Part of a small language model's weights.
Size: 12 layers, 6 heads of 32, MLP 768 tanh GELU, vocabulary 2048.
MLP neurons of a small language model. Each row is named by its layer, matrix (up: input weights) and neuron, and shows model dimensions 64-191. Each number is 500 + 25 x the weight over its row's rms, rounded and kept within 0 to 999. Numbers have three digits each.
After each neuron's rows, "fires on" lists the tokens most often at its 100 highest values on Wikipedia text that the model never trained on.

L9.up264:472535462471519542536516491529519516488526502495526471495488462513514467503578494523541506510497540509507536467532503511475478497494470500476508532473502476506500491510546456516510489494499479504483494527463506506518474472509497493495511522539537496467528476518481503521507523470501531493529519468510499483515516487485479520468517503517495472483436532516479514464473467502497514496518
fires on: "a", "all", "ah", "il", "g", "l"

L6.up86:534524532525524481523461485522518480487540512499496487507506504480530462526513530482525478533494493516501544507492526481547442505473489486521505488504493533465472485544516494492465508499478476522471550498494462477479509475479485559470551486472484548480496493440490548501506521466502502492516510466457539458511475507523505505474495505489479469511502528462478520516474516510515479525535
fires on: " |", ";", "ional", "S", "D", "f"

L6.up683:490477497517543489492492499494473522516489500499509511536470500482501509474508510484539486512492466546519484523474508477520507466506454506506475450491533502475532522488485515494509524526509546503530517499487488479484503463511493474509511554491509543508461529475476521517505456457508453482427489493491481470459508498521480478475513525456441522490503528479512491485485485499442504546496
fires on: "ol", "ot", "ect", " can", "por"

L9.up134:468518481495486471507518538532477475522494515529486535513542463495502479497526485537519482531523494503482558464494515531489519444516491524516517518453554484490520481494493459440432514531515506500507472468490500513467497455513480477537492531514520499518505547491483500514490472485469499533483567510516488518460498500503477487493501520490485507484479534490502525474520467458472513554452
fires on: " Gr", " gr", " contr", " occ", "gr", " rec"

L8.up448:480463479487486504534527503450488495503477492491471485506512518532482518521534515542485465525483530505478508520513538507522496483502432481483475531498493548516491515503532482511465482504435507507507478450460485523495475519495497463481511511468531490500493511482545507525502549483469480530539502506490547454485502518507480545483501513496471464457474505495439537453519488471470517545518
fires on: " d", "pe", "ate", "e", "re", " D"

L9.up123:538516510482470486493527483525466423492500528517472504517519524507448447480492496460492460518476532475476477502513517502479541474521468487501443476472530503518505559484527514499464481523518486446504509494524476549480492489514522497536517526484493449523533499523479493500504518477522522522482493492502516526474517471550522440500548535487472514521489469502492521449511515518502528534508
fires on: " an", " ex", ")", "-"

L8.up678:484487514546505534489477553478524486493557531476519491478484482487505460519549500489529503508515507544505534503515468455501469507489475475498500472478540497520495463499509492532449540525471464496443515517493472499504522514560510522503514543523488529466531516493506517483493465463538509501469498447457485467489493476472510508505523503483516540452534437486486513475488484452523495532511
fires on: "b", ",", "ad", "at", "and", "ball"

L8.up425:507490523515511493545474462488494491510546476527481499499460531555479477506475596512491458531538508474506526514481515542486511518516519524527483525491487498483509502537481509509459479453480459492501538493534530509505504480500538524503475519487520510493485516491535439519533539509496462496492486502505511519483475463514464510489507522473515499518484476486492504513455498460527523552517
fires on: "er", "on", "ly", "ar"

L6.up337:455501447543498533522480507528494498487515492433497495519507562520486501500506554499510509525457503423453480473526526492519517501528497520468507481494468471515454491526495532493456499483498523476482514519495493501537515509477526530464483477500505536452489453483520533504502521509564506508512490481489479464466475473491517484524490512479469533511493510529487507499501489573481534514443
fires on: "ed", "le", "w", "ased", "ast", " number"

L2.up702:517505539464502480524465490541481453518453493467488521517486518507465462497486489449509494505508465507510489556474463512540498505490531505508511459498479471500510498517563501480521471473473526514568517478514519528502525503440468502468484503537524504469529489531486566492530515488535467513513477509506486509496474453519476514472515492492532510501484540504500504524496509498488533487502
fires on: " |", " —"

L2.up487:528489565477520521539474495545509459521501506492473527521488528476458479522494498449512497497508456537481517556490520513503491493497549516514512434473505486474490498509547532500564524487502516552562481510523488488490520521433482492501480522487517531475524455486484556482516471518485496498513491534498483485505465474506502465490534514484520492457533528506468502533483503506491505510489
fires on: " |", " 0"

L9.up199:514537447512525485496475477488491465475483507530506475505537482512433477518515500510493491475470525479463527516529489522463520470508509549480522484509494472506506516502473480491512535519486496452527436481493493520478514485533509511475485463475510484508497463519559525483523506518489523527500502472471485527488482481527480518475522523466457465452507536493498517500522518522510506552470
fires on: " c", " C", " a", ":", " gr", " A"

L9.up713:534471521515511508551481486481506495504455538486479481488448502521463520508512458484503523498484481517502512521501504494488473540501485509524490505517475481514487456518532501504519475525475505496463512526532456485516522498501520476458492526539508470468461493472536533504534471518495478533496529522529515508489550514491495514485486505537449520549462538483530476478478471484518503469467
fires on: " min", " Pol", " Min", "m", "stit"

L8.up99:473523502517524524511470500518517491494525539512495459522452478507469525474496531488471511513515556458494474553515474463519516514556496537466510547516512518509491447509501513494531490497497508530473461476451497499466483510495490500519523503519546480500532510472520506441511465483483542506449523468439489486503498477523480480496493515494498475459480499508443489527460459524478489541466
fires on: "On", "ust", " On", " on", "ound", "ut"

L8.up251:502479470495514511576517542491472496492501472450491472517502484517502496485519496440507456522521510525531511528496458495492486491514514476509540503461516527496513501502511480526507482520495468490512498483545518542498457494519505517517496507509532527505476547524468505503507457513508495520489518521529483496465513472520482510484521509492489508487451494481469515508501517473542517538486
fires on: ":", "r", " gr", " bel", "or", " or"

L8.up326:501530501479539523548504485494519466520468499459509531508478501520506479523496475481534516509485532494469495500525472513475473501532484517490473518477495480530477480502486430502468493489472483465496473535504482487562544517466560512468497527544554490441502514475497554480524507495492508519499531474519485491488503500488465522485520490498491489514474554486500507470470505461544513517449
fires on: "m", " M", "im"

L8.up139:507519481463474528498521496505520519507497518460534517528523458518516500504484495457557448499494494496479508488487483516496486495497507505484491479524449497495540525480533530479517487432505516510537502537455522501528470524480467504485499481521526540480500431494518536462516519491483477551459546477520485508497520548511489528494505496495500430467496516465486519494474482511506544505483
fires on: "e", "u", "h", "a", "ith", "r"

L9.up546:470491480508551500531540529456492452532500456530463442511491511507505488500504467526507527518480511499472486514501512538451517466531504525475485542507505555507516487503482499462503536507513453496539516489475505515489471480512509454464457487526543495464504488486483476526497555451535440510472535526530550517508508451530487507510507516490475522494495515537488514493531485496475521492476
fires on: " re", "o", "ro", " Re", "i", " deb"

L2.up118:548476517479535519522505468542516496504512481513493532521480505458481498525490490451507505509479490513481512520484532526520463488496525479493485466487504477490494492472543502513531535464546498536553483488492484504475521478469461500531494496532513526515531466486483521483508436504520494520523489513513473477537492427493434500439502500471502505481488506483489496497499494546514536492523
fires on: " |"

L3.up24:532523559463455525520486453498529447466488486494492524485486501471485500489514473466520486515469510544481468526486471528516448486508515501529508479476465463495516509526543468457520474466458511527497516503488473514476495531459468511496477528500562527479511458520452519494541502548508474503501488504513467498495477460516495519450514509508523494527520508500519509541476522524495530481482
fires on: " |", " 0", " ", " —", "0"

L8.up102:528518444576539524478516470466477496469557496492504470518500488489451462494504510496513469521512486538462482527477506485500534483513509479476496478530498505488475487494571497489532499468473474506529484480473486487491458467558454508527565471511519533513451487477492493532522543467537512470492494480481485493499500467488495508499461518491520486468509464504468539487476498493514505488489
fires on: "he", "che", "le", "c", "ep"

L9.up415:538496509537513452507462477494518499479541464500526507527434460485492511503524519496489504514457553533487479494494516490490509499527474475465491453488489476511505486544527466456510507477506506504483501487519511460517523486507488488503477492538508496527488483503504495508528543488482505507508506466470512485497493510495484517458547506481470498486534492462422515555498498482485524493490
fires on: " |", " sc", ")", " R"

L9.up47:507491494489551509507483499481513506549529450494492536518460461500492517533509460476503486509511490546451541513542490469526457483485512505492515499438524544487480461495478483445518512510524502512507507515499464476481515507482502494531430485506545521467506476474538539444544485463469532504483475493463491479484518508497511506495475536499518545514512494497467542483459509464492512485478
fires on: " g", " /", " as", " G", " •", "is"

L9.up487:487476511570513502490529532473464465518479506496507469482509450477456519510466489476490453492481532508486527503504473460556524502459492465511474504534536466478466510507486500543487554525501523489487468483523439473542498483501530523502480513501491509489490517512504508451522504531515453515434553515478466515509476481507504490484522535483500524473474501513515511473526493515520484482484
fires on: " and", " to", "ated", " am"

L8.up505:495546486551484471507498511503496517497518527507489489494448553466478482470493474511489520533497474502512486522484481502532509488486478519513482499496542529511477493541483499545516505528523537462488522500511491510515496461531503545509524471507507526519488531443478517462509512495491500507433473541458491487471485450516500488508523553437508522477499478514529487486532507446544517547478
fires on: " at", "ed", "es", "end", " for", " found"

L6.up648:451561511520539508529473535469486492484508492478476480545531492516467498533515537476498494529525479499524498507481487459461485499562456482479500521439527459478533503527467478541488530527488543480480517469489489554495520471469527524474495503500501495440517528509486522487511490488479501550497483515522513564517493528532510503503525498474481487464485479494499500481494498522535532498487
fires on: ",", " of", "born", "ince", " for"

L6.up105:503459485488471500513508492468484502497535501518538477513513456540496495502474533478531494486515502489473512506471519535492488508584495491533485529478506465512513511477487432466488525488478515492483470538474506484504553495508541489530471529504505493457534487526481481520489506498498550520484522475491485521489539470510499520464533518500492526447492515492521506473500456500462540488430
fires on: " Bl", "qu", " ro", " bl", "u", " Ro"

L8.up699:560497476485492483496491544462508545498499462498504537474546501505515445549503487523546505500500469534489462486474477434516531519482503505508501505497459488485522496520514489490495503499524533469489526484476513534483520512478477498500521499540499538471485476498468528516502559458486485546497534472491531519507476536519532531483564505484481474467510522486505545451513476476477486538497
fires on: " ", "e", " of", "or", " |"

L6.up198:528486449470512512476463521483469499520530459514494530517477530517512474464482491448498461509436506473501516540517519489497478517462490476506488481534544493494504488518462504488460491472501529477528536523523498543507498520514497503532479510551510509523505485509520567437516510508481475502476508475476492518525548488495484511515540508483504519464516503518481504504467521508510523494477
fires on: "ight", "igh", "other", "ing", " att"

L6.up83:502466467513529536548521457522466506496510474483507516493486446464499495518486522511507503516506464479477492534468467472543494467492499503524482484477569519517538504514478463486496553505529502478483481481491473437517503522462576482546520533524473517473511473482494494501501466461508479497471529466486457512474507465504481490506504523485473509494515525496494516513511453486493520511511
fires on: "om", "p", "ol", "n", "ot", "oin"

L9.up681:496466499497558538470553517497493510502510478547516540504506474523497495524503520494478498531454502504481509527515509489508477476534522481453526514503536537478507490503439486507474476535511512507524460524481472486492437439465529500532501478500531594508495515479517515496504462439517459501462451517512513506509511503498469566516514489480487509503512491503487534522509465472499535531485
fires on: " |", "ite", "|", "et", "it"

L8.up391:537492477474545527494491509491477514492508483475511482542477537559502493496508517515489485505503465457486466492542487475529521496502471501443475509521487494470469470531524479456488498497492475502525539494485490473503508496510491493506554478505505531520499430475521524505525529524508475487454499518455489501510488461546514470488533509484518519524512500502480542504505503534473526480491
fires on: "ad", "ast", " also", "ant", "lex", "ased"

L8.up592:511472534527505489505554488500529462540524492533485521500537515455499509475493524507513494546444504528468534494493533491516474495484521491510452492486504482512497515566487504484513503526451469518480539510489477469517513495507472540493569506556491485509447520470471519493495502460510490475492529512445522536483507497550508477487537554489482532504508487523519487487508516499496508545515
fires on: "ing", "ation", "s", "ed"

L6.up689:484518529490494506533469462505531480500543476510501456487497478475481513517503569525517445524474501547491517502486481519493472521539499519498481521521482526455475472528532492533493483488478480529523489469465490490523490463521476487476489533550512513513529490475496564498490467492486555481522542493511530508473514539496507493494484511440505462492469491497472515455494456493451505523469
fires on: "t", "l", "n", "s", "j", " in"

L2.up79:531436498486524516521480488552524475476481543543477533533448501493477516496493478460484512480494504502469514513505507491541473493487499464535501468478479500497466524490541492517518496476515483526500463485501481472477496499476470538515472525530513524491481444471453545522516494486508487497480509514518484472516515461506453479436512489489501534483516460485464497529478496518532517524527
fires on: " |", ";", " and"

L6.up560:551529508492516467517466456518498495501537491494511515471410490455535497531493497508542477497480527525475447480472520489514444521481491479486535484504463499497483487491537489492480471440468493515523550481490487498506516512499520539481492507515500520458495453455528490523497504501523470485525498486492527453487510500516477502474535504526484502517496549459484515522469500556536499495492
fires on: " |", "8"

L9.up727:500484489519508485497528519448496448494501443532521472473507484468469516473525447503546472459447508524482516489535523498520473497515462507507485518479506529500568482524480483517525486448461449503513570494501467493493466499472495518467511542539500498507545465514488485471516509492527506530465509519489506494490479477499521522464480509488510513485504484487494519471502493511508491524489
fires on: "\"", " \"", "'", " (", " Mc", " Ch"

L9.up287:496518492560516508497478479482471517500497499498485478508478544499497462461541573499485481493520519476535507536531462522474529462506560487494501520510531530504526500529494499475490512465510520496532551526525498471487491525502500553494455488516495477472497497528478506508496488501504465514503483503491523467484488467462451475523540500494475490475450507525488466434471473501550535504494
fires on: " sy", " ac", " con", "on", "er", "y"

L2.up312:498502514498488504532517512530497485481532473551478493517478533453472477475494478464522465523512494519502495519480553492541466494489509488536475455468514513496508525480500516497568488473535493539529488484494484508507496469482480528466484502540513546517491449491474540512530495490549492505439485513523467492451486455476473468433503524495506492493513500470476488523484486535534535542478
fires on: " |", ")"

L3.up159:496547532512558491517467472521520488504502487493501489517511507500485489517495496528512468505444494484477587490523492544476465467515446537490483502537552467481555481490524490460465504534495520501516475439481474501524516443473476494510476491494512510506502497506484489494511488501505537509510534481510500483491498484542470495495528503494497477518489487490503497472516519461466515511494
fires on: " de", " ass", " ex", "ourn", "cl", " Ass"

L3.up740:560514550516492478517425471514508475529536492476503532509448478499484449463503460491508515523485493511465518535484519512491469488486514514490486466483505452482517479492524500470519467453454510516507495467507468468483526504543493522498485528523557532464536495478526538523535526487503490503509518501469482440494470535553448524463519516485499502515528542485467508530495520502493531527495
fires on: " |", " 3", " 2"

L2.up128:527512500471491534527445482478491486455503485482495536510540468500476505490504472443481506504518477503470466505481505497519501458534498483511498477488498441498523495504546512483525537504513495504527519483504497554501501508420527528500493479509543500486531450530470519459522528528487493499487494492497485570562467488483500479494511508488464442473508488502524495487503504554537501494478
fires on: ";", " 0", ".", " |"

L3.up330:500504497483484516489505549497522483481540525505487482467480524515467494465501516458503480519484486523488512511492513487486497513514532514522483492502528531528450480510521523516510510549569498536514460509446489473511480460489521487490440506549538525525513529484508534546501464510492496513454481484547473499482491480503491482485464495468485468506516460504465517431523464523489480513537
fires on: " to", "urn", " =", " in", "s", " would"

L9.up97:476505523547513524513512483518491487496485481522503488480487458535476497496506517485507537513451553476486485481466494530514500486497528490503509526500475474511485519493484493511490536511509529458521520494468508463509513491459532546461425487571481500493486469479539518502517480523490477516513501487520492479512518507485490570478532508497472479518465569472499518480473458512509516512492
fires on: " a", " A", "ol", "s", " S"

L6.up706:485560522508474506536486445502456519515481515490526537489449465554510476493514522496575488516468514504483537524454489488493482469509478516469511501461483453535502493464510465484464473470500501470510483530460506519518501456464524506535453522498527496511503532497546535526512506524492481480495526498521477486490524519447475510480507535535487454489468552460519512505515508482476518527510
fires on: "on", "im", "qu", "le", "gr", "ex"

L6.up413:505515478491549517493474494480536497490544467496491467496462479500500494537491518511506515491498556516519494505494528508495470473495487504458507493486484534472510465487547509504514490449484470478505491477476466447478502503506492537529549548539516533475464462511506534471525491450504522518528486483511528457522477522503469536504509491517523472544489548502493503482462469513468521505504
fires on: "a", "l", "en", "al"

L9.up634:488516488528507470515461495475551556527514482543504498530462496504494471507472520523473532509499494513477519522438495485461442505511528506474508521471524544513538474502454477472477491524520496526524497522498509500501502516511548449510502477510536472476496481484490476540515516531512493533477540488490506517472496492493509512517463507485452468506481507548486530533485488478482519531472
fires on: " re", "ro", "–", "ri", " Re", "k"

L9.up275:508497467502448502533495507507504489484510510516503468538500550508458476478495540507460463532484523475518530510509452517465505501518511506484488524458539505536544488522498499481466516487514492491506449479507508550451501445501497459475510547511534517504516526478510491536497502500464515559519522489502487554479493491499476464503493522483497484476462508526502491478517509483513526532493
fires on: " Ar", " Br", " ar", " Gr", " gr", "r"

L2.up395:512452538509570539528524511525507453452516554505482471534485496516493494481521459480484484491524533531460524473540495463527487516521495486533485457511518516514511497495523474531488487495510481547474535502484492461462509501457515528479514510560489490513476475527462545520531515505525511495485492510518490462477513480499493467500468482516507535453507462475495497478494473503533501509535
fires on: ",", " |", ";"

L6.up600:555486470491470486500533520503482523553504493550493484504519480536496485458523555510509504497468491451499504510467535536486485505477501546523515488484516484476534507455499493480505482495502534480535550526469471537500494512489490517477513473513514474487479509515426470473496480494525520511507540481487488533541523447478470493471545484511488485466495511470493497476521486526466528477478
fires on: " Bl", " bl", " old", " k", "ö"

L6.up696:506492455510512518549555482475497494515489522509465471505511509494497490460483499477494507524468489484436528503531468496527506480562543508514489489471531485502476459503540483492491526530517528508536496523492484526496514504482493483495450486482472517552525523491502506495503509522478494522501523472476488509506554465553521542482499521451475479473520504499498500485512510512477501480415
fires on: "aving", "ast", "ent", "ro", "ort", "et"

L3.up0:477552505529551500502491515525529464527506513492494531524506494492475487472506511489539483499474508552503565542476487496531502517496503507522475454485527496518494535530507488484493526490518535488480492546494501477500510491477506546473510515502508487492486529486457474477480477492507442492462501479493491493462493458520474487486492537474482484480517506495505508466502467550470534517494
fires on: "ated", "ely", "ively", " to", "ized"

L9.up422:515519482546532505518465521460517474515500485495462489507485541491465523500536493538487466505516513467536505484489497481476511507472503528511500495505516492466521459523439504482509507521520468494522496482521495500527498537485555481475464506516480492492511514518483443502523517476480485530470514509497498527504521487504465473481511501509525511560521541486519486497491523430505516524480
fires on: "er", "cess", " success", " members", "ers", " we"

L9.up376:484452493509496492493493504483493511507518495475516452521484438487496501461524500468500455488461556512508529471516473531487507499531505554515509522449480495532499460501476482503457456529527494514531502499503483506522481492505513533489471534523499464483475494484512575488485501500467514537485487468499508489500511522487516533482473509515499489496436488486462500437460482525497529475526
fires on: " A", " M", " O", "r", " S", " Gr"

L9.up190:477530488497481504481487470443471486490567481552534494520488465525507480475499520536499450540503500499515462482489467456505502517488511529553493476500497517495499482546505507486513565514530497498510490444520484520541487511491524471449483511528493547469512519513522453506509467499488530470481500506504473495480501479515490493486523520484508485548521486517461502506510480515484515518510
fires on: "ors", " members", " was", "ers", "als", "ards"

L9.up72:494532437510529484491495510486502448454503490533508473488466465495482500477548479443517466504449484521483559526503504507480482489489495531516510542498516522486527532545488481474502456500451493467469506468453469504494488538502532498507478476507501484508497485488468498454513509500518465524483526528467504511511497467474506560450503520515485485485492442496492498489502499521490499491503
fires on: " \"", " (", " '"

L9.up383:516507500488537504519541527524452484486512509509489526512439533492513518533528481492538485514452488502479482498495499500515546521501539464428480496532502515506521481479473497502472506484459514517499488501531481503526484470503541502472498517529542523471493519483513487532537535451499452478508473539469489468471517462521474532476482515521454486478476497532470496525507480501517517517490
fires on: "on", "et", "sh", " |", "ber", "ph"

L6.up613:478487489503515508507514480529486484517545473495521518514484458495481493503484521526513498529508527517480506451549519489512501479501458492458471502491541514489567498541499451473520483493495481496498518505504452445467522468495528570495550540512530509503520460511463471508505502461560512476465520480527511488465468475482435493512475501485504501506493507503463504504510471534492547520516
fires on: "ather", "a", "al", "am", "istory"

L9.up505:523464518453498508501523475462485474485482456572499491481485498502493485501499496488499486489505460467513471545552516475476493501535497523545505486513521530515524487520519517524498514475470464476521516493512485515531549498506523502457472475535515514482516502529463503508516473446508505454509508510502528491510468484520402483487523511489506486481482487505509508487492491464491506551460
fires on: " child", "ar", "us", "itle", " n", " com"

L8.up34:542506461496536511465473472451487495491532524533536453520516517503474424514498525528527504537514527506509489561494485502464499457496510505447518511458503468521494512548521499479501533518475476494547502510482480486477520511531491518510514503516528529508455478539518472472480538463521517456473486503497481530512491498512480521490512520496464510502535502490480510501478473506471494496506
fires on: " C", " was", " c", "-", "\n", "C"

L8.up484:509486492538470481491566501517466490483481502488484451501495511534512471457521499493514492506520512487515526510511502480507487484581514504527476506488529515503520500528524497525481469475468477487512508503500518553511493552525484492558527477504505491522526504498551528476484486490443472505488514508535462538484531492525539532471520530427507460483518501485477516494470505474543503538448
fires on: "r", " str", " gr", " tr"

L6.up585:489515447517498508545484523479540502495495485478488486480465536521514492481507492484547499500484464483524485493513462451495457516484500500520512475486515446506512491505490473496486473475485507476472527557524457505515515538483537508527501484518465519461481523504479532448499485497492502531502518495509466469471584496535502501494521510528466506517498557487541519526486530483517519524478
fires on: "m", "ak", "ough", "old", "2", "ash"

L2.up565:527490512503536497492477522521480475507461488542476556501446534467465514528514499478512492475461472540498522550519499518529428479508506490496495485512476505469503539496520489510487501487482486536462479503483461496484516507493488520535481501523537517510543440481482537501522460502531482554519519528510497441496512475476482475463504483494499513498493506477483500497464487511475528496488
fires on: " |", "y"

L9.up227:490472521499514474489509456470489474488522477501490477485515487549467464506491529487508456517458531470505545507532520506482477425534463523481490537509508514534538510487514503517489471528469537480506490482457518515438519487506506470515447509519527550493501477462510526477513509504468502474489497488481494504477517514526506463498562522475498515453494485508510503492497515473501542519521
fires on: " ex", "D", "n", "d", "-", "S"

L3.up425:529505488503527523535514478537515479524509498501467556555494504460477493509511497491563514536483488508497536512511521500576515471503517490492477511477499514495479530518463475495501517473490523489459503501475476467514530462471516491510540506548513507521502483466514502488481462477516454512496494490494519460503488479535461500478519491486445462522508529504487487487491486557496545526474
fires on: "ed", "ing", " of"

L9.up475:507531417506521477481510503517528510477509525555499506524459446524523517520543506537538546519441521524494522477490521512498510499507568508508483503470495532489515518520485473527488508511485506506438497542496481530515505507480514505487476471509494524428524491490476485467489484478520506516536517464494467506498483520566464528504506494515499478502497501453494530486468499476470491513499
fires on: "b", " B", " Y", "ild"

L9.up368:480505463513539494461503497463477540488477547480490495504507496509465479462503480472493498507505500496494509550507495475528465469501500515508472529475521477514500506490520478470553497477537469514469476507457493483497495491472534554520530511517530528442508493517497541503515525518515501526515514494478548514508519527485503500489478487525464477512495488494518513483433507443517501494488
fires on: ".", " \"", " F", "G"

L9.up577:493492514512517518487534513495457498462542486546505474529516483468498457493465564520511462506523463492520522519503468544482479476548553502471450496488564497503496480472517441484479541523495512510541470485470467510514515468514477494518537509498531518477477515470527517533508493475534503471493484496501523538503468505544484475487509519460458461491481481503492519513463511478533507522520
fires on: "st", "d", "he", "c", "ric", "k"

L3.up88:519526503547463526542488497517516495484590471474477536523492463491461448460518531473535494528507518503502535511488500504482460470520514491492501451480492469519538478454502520496486500444453494476526489528469477540504512515530499511520496497522523507495526474488473503487534478515507515529480521502487481481493508483519467523468504525470481484527533511456473516504456475488502534512479
fires on: " |", "0", "9", ".", " 4", "6"

L8.up188:487472509468466545529526495486478498496498478524484557509522498489503481503511517509497494481508495489522497507444495504488480451523497502523503530468510531510524521509515488493473552435465510488492504512455466495504480523498492491450504494470489529479458517500508506517512523523483531492490526513516496497518495506553497549463498514489437430476465472521451529496507471482459505519492
fires on: "\n", "se", "re", "us", "pe"

L6.up568:512522491503485469504484488538518485500554511462481511539458501489511466503531474499535492506472489517490485528464504533520454476533495503467487472469493517465487506506515492466494508495472516505539504451461489515534477502513522521518497481524551491494483426486483562464526517482499501527461517518516509479506512456504429507439528502507510507501480505492496497522504498539500508495502
fires on: ".", " |", ")."

L3.up70:490569516521489542501515516502502499514560520522500510510495455467476514494507523507547516491501505497488498513520456492508518502541460499468467486480535518521517500450508514470517529512509497457495481517450487485515529430516513520528501531531496493509482486518493449453509461522509510523485501485472498548537485490474478468510479511477469475528487462496466503450490479485492525505476
fires on: "=", ".", "t"

L3.up18:536510529504487569527500472492518474466586541461497472533492499504474494466539488516510502473486485526505493483514504502491496525487483497498472459517501488487522452464529525508514536465492496489516514490499490583521513521509491503519472510511513507496506474518513453484532476469503512517508510528501475546514466447486488471485522493526491475523515473511488503456542494528521515490446
fires on: ",", "=", "7", "6", ".", "\""

L8.up295:541543474520490519485490505529509488497490508481484525487436483490476523514542501485497506474493462475480519550489478534538507491499457504502512507465559522540509477540468504522501499508486484469511504492469476484529495523485545467514552488482532547499479517421488488494501522476485461524439484499488461505474471507523516515496509535508505519521505470476502512517492523484538536487494
fires on: " under", "ain", "ail", "end", "ach"

L9.up306:511482472476524489479535490473522505457540529520495503481513534497498506498566497513517519510418460482490538523487505521498480487535528546486469528504526490514501490483501484514484515479471509507497513523486495496475476472501527548459507528532537491520512470507497529475506518495476519493525525452486501564477496502506467471496474479476467474479475505474475494516493498482506515510467
fires on: "l", "b", " B", " Bl", " L", "L"

L3.up357:460489483487468507525474513488495496499476440498491509496534527511500473562509477497526501485470505512503515527476461515488470506511475488476489500485527477458537488537478504452509515486529530455501469479492488515524509507452538515521496520498507516475461504497470526487500504499488496517482508509491505497509472485539515574503500502435481445449493494488498510483499477509480542517493
fires on: " for", " of", "ed", "ome", "al", "e"

L6.up676:488484507477500513475511504497498482466543485517503523562520484484487532493505524496504435494507492524477481496507457522534483499468509477509485498472496473501511501517486495484508505508486487476512501480499472565524472525450521524477484503532508529516476497498481510435516494443503519533522480528518453537505520502539459510427533491490474476505472478506484503494513481523482503495447
fires on: "\"", ".", ",", "9", " n", " sp"

L8.up759:467467478483526493520491474502537461475533514512526515535505496515492487500514461514534481503501494491488508514478526483544494480530494524493476520501504521458584498540519501500513583526506519510512455494510492461502493498491552465502477538487521523471516494502498497470490510476510468486483505474447449485497472496533465504499531522487454488471474521489487548502516465511489502476478
fires on: "ol", "ot", "ever", "t", "ll", "ow"

L9.up16:466489488476512497539536479512530499474480466455484546526491535502468465481501486516517489497502446518525527549479486532524473501516493544476518521515501498487478495537506508482507506523447566459475510524485455504527451536483508491489514465473480514454475527493480475502488531495498502499485546490533515501456549492538468497497508520500497457505488522501532495491505444455502534530498
fires on: "e", "us", "re", "ce", "pt", "p"

L8.up209:520483499553507490540515513520478476480496493488498486520515514508501522464530504478547475512525522496506506537527531488469492499527464552520500510444490501508457470468513508513514495472498463470516450523492515512495492462506466431506492574488504510484504490468521554525508466511486534521497485493501495481496504536482508483478484525449480452491470474461483501456464470481513519533494
fires on: " Gr", " Reg", " reg", " Tr", " tr", "r"